Weights of a small GPT-style language model, trained from scratch on English Wikipedia: 5 heads of 32, a variant of Muon for these matrices.
MLP neurons of a small language model. Each row is named by its layer, matrix (up: input weights) and neuron, and shows model dimensions 16-143. Each number is 128 + 24 x the weight over its row's rms, rounded and kept within 0 to 255. Numbers have three digits each.
After each neuron's rows, "fires in" lists the words (lower case) most often at its 100 highest values on Wikipedia text that the model never trained on.

L2.up381:131138141132128135080138108143146114120142135142107129155176096140110099097119099138113084150101134110137137077120168140122113149117179099109107110140152094157104168098158165120107148131161102159111145179097080133111169133140106137137122135159118109101094113089118132152147136156165132139140156127163095121151136126088104132082106103108170131144169144132151106131116153119137129143096
fires in: "s", "marine", "line"

L4.up402:128171150097089159104167126135130094130142130151069142117142119113148102157119126072133111176108163109132126070153100121102168143090129145147114108130092123129086139131124132123128135110110104176109154160100093148148111125117088103152101151113166129112118162128172127162137128137096163160153124132140123132095155117121116155100128142131132127143135110132134110146115123087134152132174
fires in: "as", "it", "such", "having", "including", "being"

L2.up309:138152133094112145097138133125152148107110151156152103130114118102135141103100116078173119130134133105136116118118131119091067144164115110143157156144132124112092143141153130124140125098157114121138113157129131148120094116182129151130157077129155057137135142132164133164110135103145091183182097122148096128137153147172138104098153097136124153095120110133107140090144156107158106148129
fires in: "china", "japan", "australia", "korea", "sweden", "india"

L3.up93:096122123126124148120109111140097148128116109137129158075144151133136133148148139076126128154098131160139153137110107104096121149133155144122151128140120146145131197109103124138107119137141122125124115114101094107150104129106128141138185143184104147098142098102201143113154148152125163116183129116134102123128126132124155168131099151160151118104126095137148133115112097042105132105153
fires in: "other", "main", "mainly", "another", "several", "only"

L8.up520:108112134132091127082108125139126140186138175174146112106153123120112139132111141149105115085147141136120099117089106131162139122125115155143137106072127111117177128150153104120155149113117083171120154109124174146117055106107141153110130115104097172083108080129115100128144101098162132107120146107112138143134130161146135118128154176151105112124123086128173156116164124113143142157085
fires in: "is", "one", "all", "of", "both"

L8.up617:140118111112135168139128175120125139142139130117093174103114148133087117090113146141140084130147157094120122074151091120160132093128120068143166128148187160106136144122144074106122162120169184124074105167136137120132094151125159125099123106123130139076115137138107097082157141151122133116120082142105161131113183146148127168117126135121138145123112154096132153137151139139125111117142
fires in: "2011", "2010", "2012", "2021", "2022", "2017"

L8.up446:170109137103134131147137167122142134122102097112132135125174104089121112127095096102154163120156143149104090108117140147118098159115095107131140108112155151096121139128121106088131165169127117135129113108132085124100128116107078152148114106093097117112131148075178080128128136153116110125140083172152116124147155129138147142156095128120137135100112125159126146167117131100113156085156
fires in: "that", "not", "time", "now", "might"

L6.up396:131156137114102157104131121159088119168135115115160143107137111165113125123132107113109145159144153121138109108150120103082154112070062110077128115120148152189112108171129131126145147126107154170134080106123119112154164096116177100122143117117117095103112156119136137084150110112130147141122098143133156115120116154123139142104116094127129112111147179159138107122170124145117110126115
fires in: "season", "game", "makes", "made"

L4.up159:124131130133123056142128099161142104136101124160126164151125098143108106119116133136112164104139156120119120182134129129160151093141130129106084136158122150115104088142108118127141166111067144165083167164145150106092110117108113107152142114139117102111137135107129120123190087162145147079187106093137168165102134126148099165138134177121122130123133124131147135145148113111113157169148
fires in: "and", "with", "also", "while", "where", "most"

L2.up469:197150134148128092082141147143153143178124117134161148168120101140122117097122092125117111123132135137081120139130110144159120154184130170141112118125123153132143128096146168154155136097138140134104153197137126092124143085148129107139166148127089150132138180093096113078152096132163172118111151135090103098117082129172161094109130145094131143114115132109136117131141139168125124115110
fires in: "with", "and"

L2.up470:153123180109131141093170116126119115168119168112094134139118148129125100116110126163088112156158157155124112103124172151091140115161128108102169079121115122137121081133126107150154107110153130138152106089096137159096109122102157093110122124136114105115122113131130171089125116134145103166108142088105139116138179135226145163126117105099088158141137162137122109130134113144127125120144
fires in: "a", "an", "census"

L2.up104:156139107126107124109117154122151119102102072098150196131145076117159105156109091108146138155124064091090133144134145152121120144148125119158149150115097133158105119156150146143083147113126100140121132179106105127080095096176134120148128097137106161120149132115103132105135144133119153107139123092115102133118138120144157119139142123090120116137123107130142108131108187179134091127117
fires in: "building", "with", "version", "south", "features", "north"

L5.up374:130125161165132124098109142158137110121198153126104108149182143117164120125148164133153159131149147126125166086161104161136162118150149115114107146097138121145135128131111156137166165107064144139086109158161144123167119095125120142150087146147149131130104131104109107147120140130084176126124068128134156133166128094087109082152085147123140096120133130087133131124119117138120110084118
fires in: "of", "won", "distributed", "medal", "in"

L2.up16:109144153137126089090124139123164115096149151137122163180168112145124091133177163151134089095131106091076147126177119126126137169133131111150146184103133163132103137141116128123138096115110078133141137125154136127141107118117132135124142165111112120102149085115121123122155145155103141173119145146078135136143137138155113149092101118086109142101140104102143140138110132100150148124122
fires in: "has", "have", "had"

L2.up130:161115073132131132096099189155096144121133099137106125108115128145090115109109114100092112125134099120135112155135087152125127130119094162123121169164137078112158078153150143131158162181116130113138150148139126141126102109089154149119131132124160114136129118135103103118097128158166137130108141104122102134077079092154121112156124157145122132149107112116158136127151117149184113129127
fires in: "both", "all", "named", "each", "that"

L3.up206:132159136091143155118146127147155157127119164125105094143117158133157145137123144138129095130151082136121111130135108135104119159140146127110153143149125114142137146123145132108085169159076152146161101130135140086101124104146140138089160147119130084134141156141147118141064079142148144133114098165105104079128104172138122076109163128138105108137129111097110120129165142132175081118145
fires in: "china", "canada", "london", "germany", "england", "sweden"

L2.up416:155163136131165112125099126139116121109129114101168162106152094115129175173161146129116140118151082145129129147121101139164100136167131191127145129083118106148112163093125124117145132147129129121161156127160170177097130108083143086116117075123128113124146158080095127164115104102135152106160154127092135128127093123157132144133121115119099113134106140101165147144095125095146153122143
fires in: "the", "as", "was", "barman", "in"

L6.up231:160094112175160127105132117162128146124150147140122139171171158141142130087133139148139144141144106144146138138099092144123125128134138117140101164145129136135127138091154141107134149098139166110134145155060106152141124133110120108132113138084161156146156154149133119121147157122124098143140136108160123134137096162120074142092070111158100076169112104102118176169135124130122077121109
fires in: "of", "in"

L2.up196:169125105117150134160167163083133161064065159176112148160123152096150130148106141113118119119108090091140082096121132113107112123104111087141144130093133060155134100187095140135104182153155159157128149135101147112134129113116138140154132148119098126119094130142156128170107108134149112136145144162124122132146133107131104136084085119160119133153108124154126137115155088144096147094139
fires in: "women", "men", "what", "awards", "years", "children"

L8.up386:106147090129120087133081152153124131113128149113124132110102098157140091173085141123143099115122142121145128126121139112101064141120131131148098141117182119132154081141145159150157107121154147128152112123108120127072146148084115109161134150158143140138093127108116155136141079130116133141119119135093122130149181140143189170120134159143127105111153145108139150095125164124139147088138
fires in: "a", "former", "this", "regular"

L4.up208:147112113149114108121158131144133129108080147140073126124163132067098119103099143137133119104155161107147126156127114153145133138131163142125138131118142102131104131176124093096130149181153163157139118138151151157097110134065084113161108065114067136115191132095128129145144098152135126110126140097142142094148134144126110128107150150106087158109177136149136155133117107139128130128159
fires in: "and", "who", "former", "also", "formerly", "co"

L2.up376:128101104166125113134116133065130095127097117144147174170082121139147165133150119164118162091108100117140090097084124099139126182162147114122130122143143182139136144141096151138134131117142109130134152144145141167114125106123118129155146094122104141123124119131133111125135102126145114137115139161067126130095167167145136159131145167101134090109133169111145144142123121134112131051110
fires in: "university", "by", "as"

L5.up161:071078117127144129141144119138102148164154175157091160122133109107122123154112150134097118129100108112087122151130110138085149082139169178117161097149130128162131118123154094085148138153089088130138121139110134162137123109137118092106097147131109140130171128157113132094135107139153148164156127093098165116145163158124138101060123140138145112111146110132097168105135131092109142163127
fires in: "one", "a", "were", "two", "of"

L2.up160:108128114167086076123103140153163174130106197106115141113137153144144121124131143116104134108123113095105119131139149138110134163170080124115166149118138155120112136095132104138133143168115154091129165200162141130174130099105122074155120132143148140154115144120150098079098124127120119123088123137093092129130135155179107141115119100109124153154133134107109108085124086100089135102133
fires in: "with", "fellow", "coach"

L4.up527:110126136138117127102170112101131151137098124159107127128099122083125131090140183151116131107147125134122156129105157127091113170162134187123120088121154081161124156124099139109103142167129128124126091167130134138143165132121119137151129097120108085082122108138117126141099164130156155147103121132130124120158134139166136082120142161130108150156140162168082139118145157129165104106115
fires in: "a", "born", "an", "known", "american"

L6.up470:109147104138121155108080117155127198125084096168156135089095134116101121159109177132112132147090125113125113111147126160174084129130111137096180072140136108106180146132134140105142142122147128129133112120092110164136092150068106149123131155113123140130137084153151120140167171147122088142115136076140122148122124139096133127169140167081113125129116157127147133099097119111150108148141
fires in: "of", "several", "many", "other", "are", "different"

L6.up574:127102095096146092112116139135121159162099133166123137125106123081160113122105161157111143110131175123112157155097114099152095144160142118088134109153103113131166160144113131103132131115133140095120119167107121130179130101092114104163131085127151137115111159129148116162096139159168128179124137127121117156156171151155149134095173132150105088162157096114173146122073130081113098114115
fires in: "of", "by", "american", "british", "with", "born"

L3.up139:129109187109093119130077117168088171108184102131125132164159090135086161158125135107127108130120105165134129183146167128138103106136123145119107106090120139128122117145137101118141155147116162139119110118113179116147094136130093164122138109099187114124126140129137096162136089160121148125152118104111095112104148117094126124147115175152102095099126140117158125129126134116136165122163
fires in: "was", "is", "held", "remained"

L2.up525:109145132179136149147122114092161149111142115120157173128132124172140156127129160053124121140101094102153106138112104138089127138115149140156161154153087144139109118141082117115147138181142090142117137181136121140098105147100117144108136138099081106090122178092145151134136110123136127159132158102112136116118136106144121154105137113142074171127103115129134107128096080135129179161126
fires in: "being", "became", "then", "was", "also", "as"

L2.up102:133151160159139134106112145159144160104112188159142108094133132103126120150133124100136123150130148135085100100134172151114088108134130156135139091141162121110162109131113132165119172134096147123128121165115102129125155095135142143152130117123158138143089164156111156144139122162122129151151120176158116132131130158146124133094117107120150110173141128120124122111115078131103089149116
fires in: "s", "the", "world", "women", "ncaa", "european"

L2.up571:148137113115140112121108124124156118165082163105156150106120098122139099091132144136160114110108138102139087109137151131147112125141151136128113135154116170164092162178102101082098101185162138107131144134148123119075133118101132124114164137130098116122120107075118129158168107153149087121150156177129114119144127106158145097067107150090120117103088089161137098131103117129154183082134
fires in: "also", "still", "now"

L8.up267:093127127100135130132141136163132098143143174121118160164141125124117087102124089138096143098122149114153096155118161148109122110116150135137090093118152103130106167100141175116096133149140104175166127123100107160121114168125124101081111119194149134165112151143163110093141080131155122108082137108109124128142159148137128121083136122151146133151171111087125129146173119100131154130123
fires in: "a"

L2.up461:122160131130162167119110191121161120120151087103141149132105112143144103173157166128134075137127118144120103135122168114102140134156114110128100165129090122125132103098117165146132142141105105077203118134119089110091132139100140086130115135148106118141152102110092101169151124149125160129128152112102147124172126120142130066115107132119101102131159103098109160149086096124132121138098
fires in: "have", "line", "has", "flight", "series", "listen"

L4.up298:126126106128139121095105161144126157166087131142097105078150091152139137128149117139126121108124125110130135158108145103120098093120099129164116137105170124156114147124124134127102132119134143129133178147170177129085136127090092099138121100111156132160132100151135143165112135130163056107120096152123148114151159132157105125099158154082108133163180141139098120097144141127146101135142
fires in: "the", "born", "american", "from", "at"

L3.up463:134172113102105115133081120130126104138189121159149137162152111116091104143109125125141150103153067139149112147136129160145138132140112111173143090081117138143170118104166132111107145152100142131106107095124119089120096137118088112110139127126106101122113137156120132163161125191110169159136145114123119116125131104086175162119102179110121127103132141111164134153164127102104135164144
fires in: "is", "team", "teams", "people", "was"

L2.up394:116154107155145175140137129124121116146145131124132089131147129159121127158124138164125110189129133109144120091157152173092094126099164119122141103100119119180134170114114128145132134158110161121146115130121140124118119113117152103157165107123104159168144123139143142147164117101155092135122107101083131142139115086178129107115115182101120112127076145097094173106103133087143163148117
fires in: "the", "of", "in", "american", "own"

L3.up44:087129091134108130137083124112137129124092113147111141140144130114100116112154139154113119097101154144097162149119107142145195132098161119127144135098171154167106142121130084117119121138106121158089110145130108162108150123110100115122108057143085112136157100103136139162139139101121135115131140127107175127107161110136153117148135161078157152097127180145135200103124179106112150079119
fires in: "film", "released", "starring", "by", "directed", "isbn"

L5.up548:104118130117131149114136132159125176145115145159153105160165130093149118120134117176126122125141107124115129112084089115109095133150083136106122103134127164134145151136136102087082151117152140116126194115058112171113137141101140117146104107116121095164144129117136105154119100098141176157156116117133120144156179140127095105134135107125113096152162106111112163133146146158105087148135
fires in: "of", "not", "utc"